From a checkpoint of a small transformer trained on Wikipedia.
Size: 16 layers, MLP 1344 SwiGLU, 20.1M parameters.
Architecture: RMSNorm before each block, rotary positions, biases on query, key and value, tied embeddings.
Training: a variant of Adam for these matrices, 516M tokens, 15748 steps.
MLP neurons of a small language model. Each row is named by its layer, matrix (down: output weights) and neuron, and shows model dimensions 0-127. Each number is 128 + 24 x the weight over its row's rms, rounded and kept within 0 to 255. A neuron's up and down rows have the sign that makes its largest values positive.
A block is one neuron, or neurons of one layer that tend to fire together. Before each block is what it responds to, as a language model described it from the Wikipedia text at the highest values.

Mid-word subword fragments. Middle subword pieces inside longer words split into several tokens, such as the u in distinguish, stru in construction, ru in destruction.
L8.down697 [144 154 103 143 101 108 136 109  74 102  57 135 171 138 117 130 109  73 109 114 138 155 122 133 155 125  95 115  92 154 167 132 135 113 116 101 105 109  99 102 117 105 146 118  91 149 142 124  86 111 134 144 163 123 143 139 109 124 113 158 109 130  67 112  47 126 143 162 139 147  97 116 157 109 162 136 116 153 165 136 125 147 157 125 106 113 146 155 113  86 137 140 115 128 118 117 137 101  93 156 157 140 125  86 122  98 121 138  72 108 114 126 135 110 126  98 148 136 138  99 112 103 120 115 129 138  71 127]
L8.down831 [122 123 149 175 135 209 117 113 132 115 104 141 154  94 110 158 151 139 130 106 101 153 148 136 117 158 138 160 111 138 127 116 121  94 116 142 136 134 161 143 143 138 157 117 149 131 136 128 143 115 148 138 138 143 173 123 114 140 135 119 125  76 156 146 142 124 123  81 122 117 117 112 133 167 142 105  99  93 141 130 108 119 143 157 115 152 129 121 127 151 126 149 115 138 125 152  91 129  95 151  94 135 152 164 119 111 122 101 131 133 135 147 100 148 149  85 145 125 174 125 151 112 184 136 117 150 165 110]

Mid-word split fragments. Middle sub-word pieces of common words split into three or more tokens, especially "et" in together, plus if in California, lev in television, os in philosophy.
L11.down76 [137 145 140 165 125 125 150 144 145 117 111 143  72 114 112 128 135 161  91 156  95 110 168 122 102 183 109 138 142 105  91 125 151 131 107  98  96 125 114 138  86 143 134 106 156 140 116 127 145 126 147 149 104 131 147 114 119 147 146 176 135  97 119 106 118 139 110 168 160 140 131 135  74 116 130 130 121 159 135 138  93 111 110 115  94 124 127 103 127 134 141 131 120 132 137  79 103 148 162 139  84 137 153 130 100 144 137 128 160 143 144 159 161 120 140 114 114 155 119 136 113 146 132 115 131 183 128 124]
L11.down910 [152 168 169 138 134 134 101 158 117 167 151 115 168 134  97 151 145 181 124  95 114 162 139 175 128  83 164 102 131 107 121 143 158 159 181 143 136 116 152 154 149 138 132 131 169 131 129 138 168 122 113 118 133 140  93  95 143 146 130 133 106 129 114 115 129 129 107 129 129  99  85 113  59 144 113 115  87 118 121  88  75 132 139 159 128 131 176 141 168 106 150  79  96 143 125  93 147 135  95 130 126 119  79 125 120 125  97 181 158 104 129 125 119  85 120 127 148 103  97 131 129 115 108 109  83 126 123 114]
L11.down913 [129 129 114 110 138 174 122  88 129 102 108 122 149 155 122  83  83 106 138 131 146  88  95 116 147 126  92 120 128 147  87 170 163  96 139 122 124 106 112 135  88 127 142 144 132 146 145 122 110  67 145  94  96 115 146 161 100 156 135 108 111 114 125 130 128 131 177 130 155 133 109 109 129 145 150  90 118 119 136 105 144 109 102  73 100 145 150 114 118 103  82 146 149 112 124 113 132 112 114 128 113 109  89 136 149 137 131 137 135 138  98 182 125 160 131 130 118 162 114 143 142 105 119 131 105 142  85 142]
L11.down1143 [110 138 125 125  94 121 143  89 178 128 131 142 161 142 141 114 174 153 116 112 151 138 110 129 149 166 111 113 163 137  92 129 146 143 136 155 117 132 138 123 129  95 119 136 105 106 112 158 149 137  97 130 131 135 139 107 117 139 176 168 107  86 163 105 134 127  90 112  89  64 136 119 122 138 168 116 135 128 139 146 149 137 155 132 152  85 131  95 128 151 126 149 125 155 140 101 194  92 124 170 167 172 170 122 100 150 144 131 130 150  68 144 135 102 128 122 178 108 138 138  98 165 125 166 150 109 118 116]

Mid-word fragments. Short inner pieces of ordinary words split into several tokens, predicting the ending, e.g. Can-ad-ian, grad-u-ate, Plat-in-um, Cal-if-ornia.
L7.down75 [116 132 125 108 104  91 174 150 164 152 134 139 161 165 137 126 139 131 122 138 104 108 145 128 123 107  98 117 147 124 114 128 130  96 141 105 141 125 138 120 109 142 140 133 127 129 168 146 126 165  98 119 168 117 116 117 167 169 124 100 118 147 134 144  70 146 120 171 111 109 109 170 125 113 116 120 135 100 140 159 138 118 158 159 160 148 129 133 121 110 106 145 131 101 119  98  61 126 153 132 134 104 135 118 162 110  98 143 110 165 145 131 152 124 153  63 100 102 107 132 124 123 124 177 134 128 191 123]
L7.down226 [112 131 194 116 123 150 153  94 120 145 144 113 152 103 104 121 135 173 113 114 123 128 148 113  83 132 154 113 132 134 121 135 126  72 164  98 124 138 137 143 124 115 154 124 114 126  99 138 128 110  87 142 130 189 133 161 105 101 149 103 126  92 155 116  94 134 162 114 148 143 106 113 139 108 143 154 137 125 117 104  98  94  88 117 120 171 162 111 134 131  81 121 165 151 129 148 163 116 153 108 113 139 159  78 121 108 134  64 118  86  88 148 132 133 102 135 109 125 101 144 114 132 143 172 142 126 122 118]
L7.down286 [139 142 147 120 129 110 115 113 125 167 152  88 125 144 158 163 115  98 132 146 137 101 136 106 159 101 143 153 161 152 139 110 119 150 141 116 132 206  97  94 139 117 133 140 154 124 128 148 166 136 105 123 139  91 107 126 151 148 121 109 118 138 111 169 152 131 139 125  98 169 117 120 148 127 150 164 154 123 151 192 146 172 120 108 106 144 129 145 145 135 100  95 151 121 144 137 100  96 128 137 132 140  99 111 113 115 168 150 108 138  67 139 159 162 132 141 125 185  93 112 136  93 143  99 144 135 122 159]
L7.down353 [133  94 116 126 138 140 121 109 111 137 143 156 133 153 104 108 144 141 134 154 144 106  97 118 135 169 142  99 116 106 153  76 151 131 151 160  91 147 119 115 130 105 110 188 107 123 151 131 155 145 115 136 126 134 144  86 131 137 149 162 103 134 176 103 107  98 151 118 113 152 103 161 156 107 108 156 123 100 112 169 155 121 116 138 157 152 136 156 141 151 149 125 129 132 121 169 128 130 156  90 103 128 162 129 111  78 123 149 101 125 113 110 108 121 132 131 110 125 157 113 148 132 125 144  94 164 151 113]
L7.down688 [142 142 142 142 157 128  98 114  90 123 100 152 150 100 136 171 134 107 140 129 122 106 129 173 121 145 142 124 116 146 110 160 119 120 125  88 114 133  93 122 148  96 118 113  86 150 122 122 113 124 106 105 170 110 111 130 159 133 129 109 130 127 148 141 150 152 152 117 140 151 140 141 115  98 157 136 115 111 112  94 132 106 115 142 138 130  63 143  91 120 122 122 179 149 161 117 134 122 127 143  95 109 100 107 135 142  94 104 142 137 105 175 112 129 115 127 132 145 134 135 122  65 108 149 173 107 182 122]
L7.down749 [162 111 157  88 101 120 161 139 163 113 115 133 137 124  86 148 147  74 203 125  89 137 134 144 152 126 151 118 100 154 131 148 141 136 148 142 115 169 141 113 145 102 123 114 161 121 112 147 130 129 130  85 125 128 143 137 140 142 135 105 112  88 131 139 130 118 119 130 114 132  98 187 118 124 144 100 116 101 160 128  97 121 157 150  80 107 116 137 103 143 113 141  89 124  95 113  81 158  93 122 189  98 107 138 171 185 117  69 136 134  97 150 130 134 128  90  73 165 168 109 151 120 146 132 138 160 116 123]
L7.down1060 [148 142 128  92 149 142 132 117 112 187 121  85 139 134 143  96 136 134 131 160 115  95 150 138 164 125 129 188 143 136 144 111 121 125 112 118 137 154 160  63 129 104 145 161 142 130 156 100 127 126 174 161 100 107  77 144 122 177 125 118 104 114  83 131 183 111 109 111 100 180 121 128 121  99 123 142 165 121 124 133 105 117  72 129 127 125 104 137 155 128 171 113 182  96 161 126 141 140 102 119 132 167 145 118 147 118 119 121 163  98 104 145 118 110 113 130 125 165 164 121 140 117 152 145 135 109 138 155]
L7.down1293 [166 133 110 113  75  81 117 159  99 149 112 142 166  89 130  84 122 130 134 106  89 110 143 142 126 138 132 126 106 178  98 131 113 126 118 121 153 115 132 152 115 118 117 121 112 129 119  86 123 110  90 128 115 102 109 146 121 142 152 134  84 137 129 111 169 109 116 132 101 102 101 151 116 110 143 139 123 177 144 128 148 115 129 161  72 103  85 114 144 136 102 126 145 142 134 159 126 161 115 127 108 145 135 104 163 142 182 124 178 101  55 116 152 113 127 150 102 121 159 131 119 155 121 122 150 132 114 141]

Place-name word completions. Final subword piece that completes a split place name, such as Louis, Qatar, Bihar, Syria, or State in Arizona State, plus polit(ician) and le(ague).
L8.down609 [147 106 139 137 100  81 138 126 128 200 118 108 150 121 125 129 139 145 158 138 160 164 125 114 164 126 120  96 134 101 128 154 143 128 146 163 147 120 178 167 107 121  91 135 134 130 149 151 116 139 160  81 171 121 126 150 146 172 103 135 146 137 121 131 109 151 117 163 125 130 101  89 107 185 124 128 134 116 118 140 148 118 137 142 142 127 136 100  94 154 138 108 128 152 148 123 109 104 108  96 147 160 143  80 124 139  39 148 121 123  90  89 136 126  79 149 125 133 100  90 176 142 146 148 161 120 162 153]
L8.down1288 [167  94 104 160 120 137 113 156 105 118  93 120 122 126 153 102 126 132 151 100 140 161 101 101 104 114 148 162 107 135 128 138 126 109  83 130 119 118 163 107 113  96 105 137 162 171 140 157 142  88 120 121 168 130 147 116 153 142 109 163  98 151 152 147 117 140 135 133 141 148 148 118 156 145 161 156 130 159 140 125 166 144 129 120 140 147 110 133 106  93 132 125 128 117 146 149  92 122 122 117 206 174 128 125 131 163  98 151 111 134 176 123  92  98  94  99 140 161 131 119 115  93 123 131 124 171 144 128]

Country name endings. Final word piece completing a country or region name, often after a city in locations or sports results, such as Turk-ey, Denm-ark, Sloven-ia.
L7.down346 [154 135 147 149 135 102 132 132 107 160  90 111 139 188 147 160 143 129 102 131 143 149 156 102  88 155 101  65 130 141  90 120 126 139 116 142  95 157 164 137 144 159  97 143 131 115 111 137 133 171 129 145 128 118 109 107 142 123 132  82 144 133 137 153 105 147 141 137  90 130 141 103 119 131  85 133 126 105  93 137 131 132 137 141 120 159  96 108 101 121 135 111 124 146  83 117  37 146 126 121 109 154 114 124 145 128 158 123  79 142 129 131 164  84 120 100  85  99  95 107 136 127 101 154 134 115 153 139]
L7.down374 [169 119 118 160 120  73 107 124  87 148 154 110 127 142 145 113 142 158 149 108 146 133 124  86 132 119 130 118 171 117 171 123 122 153 102 176 121 128 157 179 107 155 146 159 141 142 111 140 120 123 135 128 173 116 148 148 115 163 111  88 136 156 124 154 114 152 126 125 108 114 130 131 122 115 126 161 140 114 114 181 173 167 120 138 154 158 124 128  94 107 127 110 149 137  87 119 110 114 153  76 169 114 106 144 128  99 113 111 109 162  74 143 128 165 101 134 125 103 114 126 113  82 120 162 148 171 153 127]
L7.down637 [115 108 166 131 166 116 131 122 140 132 168 162 145 101 137 132 106 137 108 114 174 141 121 136 127 133 168 150 126 120  80 127 110 137 146 160 129 131 137 129 119 138 144 124 113 144 115 106 143  97 137 122 179 119 140  85 137 129 123 100  84 123 143  91 141 132 143 142 109 131 130 166 127 140 146 150  95 101 142 154 122 128 117 167 130 170 116 104 138 104 126 158 101 125  96  95 164 121  95 123 153 160 114 142 112 134 111  95 107 139 134 121 148 111 121 142 101 137 158 156 127 102 101  78 135 100  99 146]
L7.down761 [136 161 108 149 142  87 143 151 119 149 117 127 151 149 174 135 116 106 130 133 161 112 145 108 148 148 134 117 153 157 150 151 127 163 119 145 119 126 133 136 122 127 166 150 165  91  88 142 121 132 119 138 146  98 115 130 130 132 122  88 126 143 155 168 139 124 109 111 129 155 116 117  93 118 125 131 126  94 142 130 136 135 146 169 121 171 118 130 115  90 144 150 167 133 144 153  71 113 175 134 121 147 109 113 112 132 110 127 108 158  81  93 118 150 106 116  80 151 134 136 142 152 107 177 129 136 173 138]
L7.down884 [154 116 136 115 120 135 153 125 120 161 141 123 162 117 141 117 135 158 157 183 124 135 151 136 134 119  94 114 145 124 143 105 142 120 101 139 113 129 145 150 129 109 132 106  93 137 116 156 105 171 157 149 196 150  87  82 122 136 153  88 151 140 161 140 125 151 142 167 102 113 112 137 140  86  67 128 132 113 110 120 109 155 129 136 140 153 126 175 124 139 167 109 134 152 134  93 146 130 111 118 130  89 124 126 148  77 135 113  85 135  89 126 107 127 140 144 160 154  97 140 110 169  93 100 115 123 131 121]
L7.down1036 [ 92 128 131 149  97  99 152 128 138 144  85 130 129 165 121 154 125 108 148 145 155 118 132 141 173 117 115 123 159 155 118  89 136 136 159 137 114 137 172 155 112 125 115 171 141 131 136 144 139 127 104 129 138 106 136 116 133 114 114 100 103 116 143 102 136 124 162 105 106 153 133 108 120 110 105 163 116 107 175 154 131 100 139 188 121 112 159 109 118 137  75 109 149 120 149 110 125 158 126 100 134 114 127 116 173 117 143 134 150 149  79 101 129 108 110  95 109 109 134 136 118 199 146 110 128 108 109 104]
L7.down1037 [155  92 163 138 128 108 120 121 146 156 184 117 123 132 110 163  83 131 163 100 109 143 136 103  99 164 131 128 172 166 108 103 126 125 104 102 140 155 152 188 120 105 130  96 128 153 125 134 148 148 158 135 137 127  90 107  96 165  97 141 139 120 145 142 166  88 115 153  98 137 154 126 134 126 152  98 135 149 117 109 152 102 135 134 144 136 159 114 112 114 165 120 122 124  97 145  90  99 125  71  86 176 149 125 140 133 118 135 114 146 116 149 112 120 125 165  87 113 159  94 109 116 122 121 151 123 165 162]
L7.down1326 [143 143 186 125 105 100 136 153 104 115 144  85 165 129 116  85 114 122 157 114 156  91 147 182 120 127 131 117 138 137 112 117 112 132 142 131 130 121  92 131 127 131 159  86 145 136 149 132 166 146 143 162 135 106 116 129 120 124 153 128  92 109 154 117 138 125 154 100 131 217 127 131 122 132 156 160 163 109 151 111 143 136 147 113 158 115 129  83 119 149 140 162 134 142 103 130 128 177 125 150 106  87 108 143 120 115 130 147  96 155 127 121 130 172 156 116  94  88 138  83 139 111 158 164 101 127 160 108]

Proper-noun word endings. Final subword pieces completing place names, years and fixed terms, e.g. Doh-a, Californ-ia, Mad-rid, United States, 1990s, closing year parentheses.
L11.down602 [ 96 170  88 144 135 139 110 140 123 120 126 140 158 121 123 133 118 123 167 129  82 121 134 117 128  69 106 127 130 135 125 128 156 119 150  99 105 112 114 159 130 127 128 136 147  88 129 129 133 113 100 135 113 146 155 119 179 165 132 140 130  74 149 157 120 158 121 138 102 118 108 146 167 100  96 136 137 108 128 130 119 160 115 147 122 142  88 125 133 163 137 165 114  93 134 119 189 105  80 115 140 144 166 128 195 142 144 120 166 134 167 121 121 145 156 110 136 113 127 179 163 167 113 128 115 130 142  99]
L11.down746 [137 131 104 114 129  94 147 112 116 155 118 146 114 133 120 147 130 140 155 111 106 116 143 143 114 127  75 160 158 113 144 142  81 125 117 145  86 148 114 100 143 106  92 169  98  78  98 120 151 136 163 117 132 149 116 158 158  88 148 113 124 142 121 131 158 157 102 182 140 137 141  91 145 116  75 130 116 112 144 120 105 170  90 147 125 135 146 107 137 107 118 121 150 133 128 120 147 133 110  91 141 124 157 117 123  86 115 169 103 146 133 118 121 147 143 136 163 124 127 148 148 122 144 141 112 122 156 130]
L11.down988 [189 160 105 135 113 130 122 149  89 138 106 133 122 167  77 164 135 185 134  90 104 139 131 114  92 131  92 132 155 128 133 105 127 133 104 121 118 157  98 115 119 101 134 143 139 126  89 164 138 157 106 142 155 149 142 141 113 109 123 116 111 104 139 102 141 109 118 120 137 152 139 107 135 180  76 131 132 142 128 127  82 133 109 125 127  68 107 134 117 116 176 143 155 170 118 113 137 125 161 128 167 132 138 135 126  82 119 179 150 124 128 141 109 192 169 110 117 143  52 137  79 117 150 156  77  70 124 137]
L11.down1213 [142 131 123 156  99 139 110 114 107 141 114 118  95 159 138 145 139 126 127  98 164 137 107 103 146 161 100 133 108 114 126 133  98 147 156 154 150 151 106  87 139 101 144 119 137  81  76 115 146 106 111 178 131 126 111  96 127 146 124 122 146 135 143 134 175 151 114  93 131 113 144 147 118 124 120 144 144 176 112 183  85 150 134 116 167 120  97  79 147 147 123 146  84 122 114  90 165 152 129  83 118 103 119 146 126 103 124 137  85 150 174 126 149 153 155  80 121 118 155 144 143 159 141 109 143 114 117 105]

Born in biographies. Completion of "born" (b→orn) in "X was born" at the start of Early life sections, plus "Born:" in infoboxes; weakly, word-final pieces like -ing, -ate.
L8.down568 [139 125 124 103 105 111 140 114 158 160 132 156 137 136 150 161 161 112 163 154 166 157 154  96 170 141 133  91 178 154 140  81  74  98 135 116 121 134 127 136 128 114 128 146 107 170 136  99 131 148 132 182 116 128 138 124 153 101 177 140 117 140  90 109 130 157 108 148 153  72 145 136 136 113 105 117 178 142 133 104 138 148 104 117 121 154 118 112 131 112 136 195  49 128 100 128 165 115 104 129 144 101 115 149 139 128 116 142 136  93 130 131 175 108 114 137 162 129 151 103 143 126 139 177 129 136 138 125]
L8.down834 [163 151 129 149 132 118 126 103 108 113 115 106 127 102 115 139 146 128 139 118 130 130  73  90  98 115 132 120 163 125 151 114 139 114  77 156 107 168 147  93 177 130 165 122 113 115  88 115 107 175 119 134 121 148 135 100 133 145 112 126  90 127 106  88  46 149 128 166 109 170 144 164 134 117 109 131 137 122  74 140 131 161 153 140 101 132  93 125 163 112 144 137 101 101 143 146 109 134 117 147 137 129 102 124 135 146 169 119 137 188 105 153  97 122 155 133  96  75 131 140 119 120 163 117 110 102 141 133]

Word completion in headings. Second piece of a word split into tokens, chiefly in wiki section headings (Bi-ography, H-istory, C-ast) and infobox labels (P-ubl-isher), also mid-prose pieces like collab-or-ation.
L7.down154 [165 135 130 169 126 146 158 134 128 145 132 133 135 102 166 130 125 110 111 158 125 140 119 119 113 131 109 137 152 110 135 157  94 133 133 101 187 128  69 106 162 127 111 141 132 148 150 149  58 100 112 108 124 115 124 130 145  90 109 101 146 135 105 122  97 164 149 113 130 138 123 137 137 128 108 105 149 161 133 156 133 141 154 163 164 135 148  91 104  98 137 140 110 162 142 140 114 142 122 140 158 107 155 133 157 150 118 148 113  77 131 125 156  81 120 146 176 113 142  97 143 123 160 138  84 128 103 140]
L7.down334 [165 143 124 122 153 128 124 174 140 104 150 111  81 157 144 108 110 130 154 115 143 117 118  86 122 144 109 149  95 136 124 111 104 152 132 129 138 135 132 120  80 128 163 149 125 162 126 166 157 148  93 153 149 133 134 144 146 145 101 138  81  87 143 115 100 184 100  92 110 115 116 108 132 117 178 125 116 122 138 149 108 142 108 126  96 118 133 128 136 105  96 159 165 160  93 120 120 121 133 148 138 152 106 126 103 144 144 132 123 158  97 165 138 135 145 145 159 135  87  64 108 151 127 170 145 135 116 102]
L7.down407 [133  98  74 154 150  89 143 136 124 140 141 140 156 141 148 155 122 154 110 131  83 127 143 124 112 139 112 122 127 164 120 135 158 157 140 119  81 167 145 166 113 120 144 138 168 143 117 167 142  87 148 132  96 130 116 157 111 104 144  98 104 141 133  88 156  95 141 123 139 142 102 174 119 159 142 115 126 123 149  95 151 134 106 132 160  95  95 106 136 168 142 154 120 115 139 159 101 122 126 151  97 148 132 145 111 142  76 137 101 106 123 100 104 104 138 114 108 126 138 147 123  94 132 119 124 121 127 157]
L7.down558 [131  90  54  85 128 113 105 157  89 148 146 121 159 149 131 146 109 139 127 108 178 150 133 154 130 123 114 128 148 164 161 143 170 134 116  93 128 160 188 187 103 154 145 124 105 142 138 135 164 114 150 108  80 120 125 121 140 150 154 122 143 133 137 175 153  96 126 140 144 110 153 108 181 123 117 181 108 147  92 118 149 155 103 117 145 139 191 115 112 192  59 101 133 108 127  66 119 153 104 118 146 167 121 126 115 149 132 173 101 100 139 158 112 107 147 105 102 126 166 111 118 133 100 127  99 151  80 121]
L7.down576 [142 112 162 127 110 111 120  98 134 111 147 146 100  98 103 114 154 122 134 102  93  92 168 148 178 178 102 143 157 167 124 138 106  82  96 117 139 118 117 156 132 121 153 132 176 133 119 119 148 149  92  76  98 139 108 120 122 101 106 114 117 136 111 153 145 118 129 136 141 126 122 142 113 135  80 167 129 122 145 111  84 135 135 135 146 126 170 106 101 111 135 145 147  90  92 104 121 128 119 118 123  81 106 180 124 101 120 107 118  94 108 120  99  98 164 190 124  89 121 127 128 117 158 112 138 169 102 122]
L7.down1156 [181 146 126 134 135 161 144 129 149  61 109 161 121 124  96 146 119 130 113 125 114 110 128  90 135 150 103 122 135 134 126 123 118 149 127 124 105 143 114 169 134 101 120  99 106 149 133 134 110 152 144  98 141 113 111 178 129 154 121 142 143 154 127 150 175  90 132  91 100 146 109 159 123 107 141 128  86 130 142 149 132 115 136  69 136 112 162 119 168 134 162 106 138  74 111 102 116 120 121 114 113  95 101  77 172 100 128 127  94 115 152 148 131 120 118 178 140 124 127  90 111 129 110 108 123 100 145 141]
L7.down1177 [131 120 101 114 128 105 139 130 154 144 115 126 103 160  60 130 174 138 159 167 127 123 105 136 146 129 162 124 120 155 129 153 152 126 152 105 115 137 126 118 160 164 102 127 145 164 130 114 105 161 124 106 116 127 125 116 107 153 141 125 133 115 122 135 117 125  83 150  91 137  87 158 129 132 131 129 121 126 134 168 178 152 177 144  80 117 128 108 162 103 146  99 102 167  89 135 104 148 120 102 133 117 128 141 124 159 157 137 136 109  86 161 174 158 117 148 173 126 181  74 139 137 129 158  92 116 154 125]
L7.down1304 [139 138 107 134 137  83 129 100 120 136 132 159 103 127 131 123 107  98 136 177 145 132 141 102 172 113 114 119 118 180 126 127 163 136 116  95 121 143 171 125 148 119 126 110 138 129 151  67 149 128 156 147 144 153 135 147 111 116 105 131 104 163 137 167 138 134 134  80 152 102 144 164 101 107 148 109 153 114 137 106 136 127 106 124 144 171 121 131 126 122 138  90 104 131 153 126 169 128 138 104 143 124 142 144 161 132 154 144 109  83 110 139 118 136 107 116 135  92 129 141 151 129 122 120  59 114 110 102]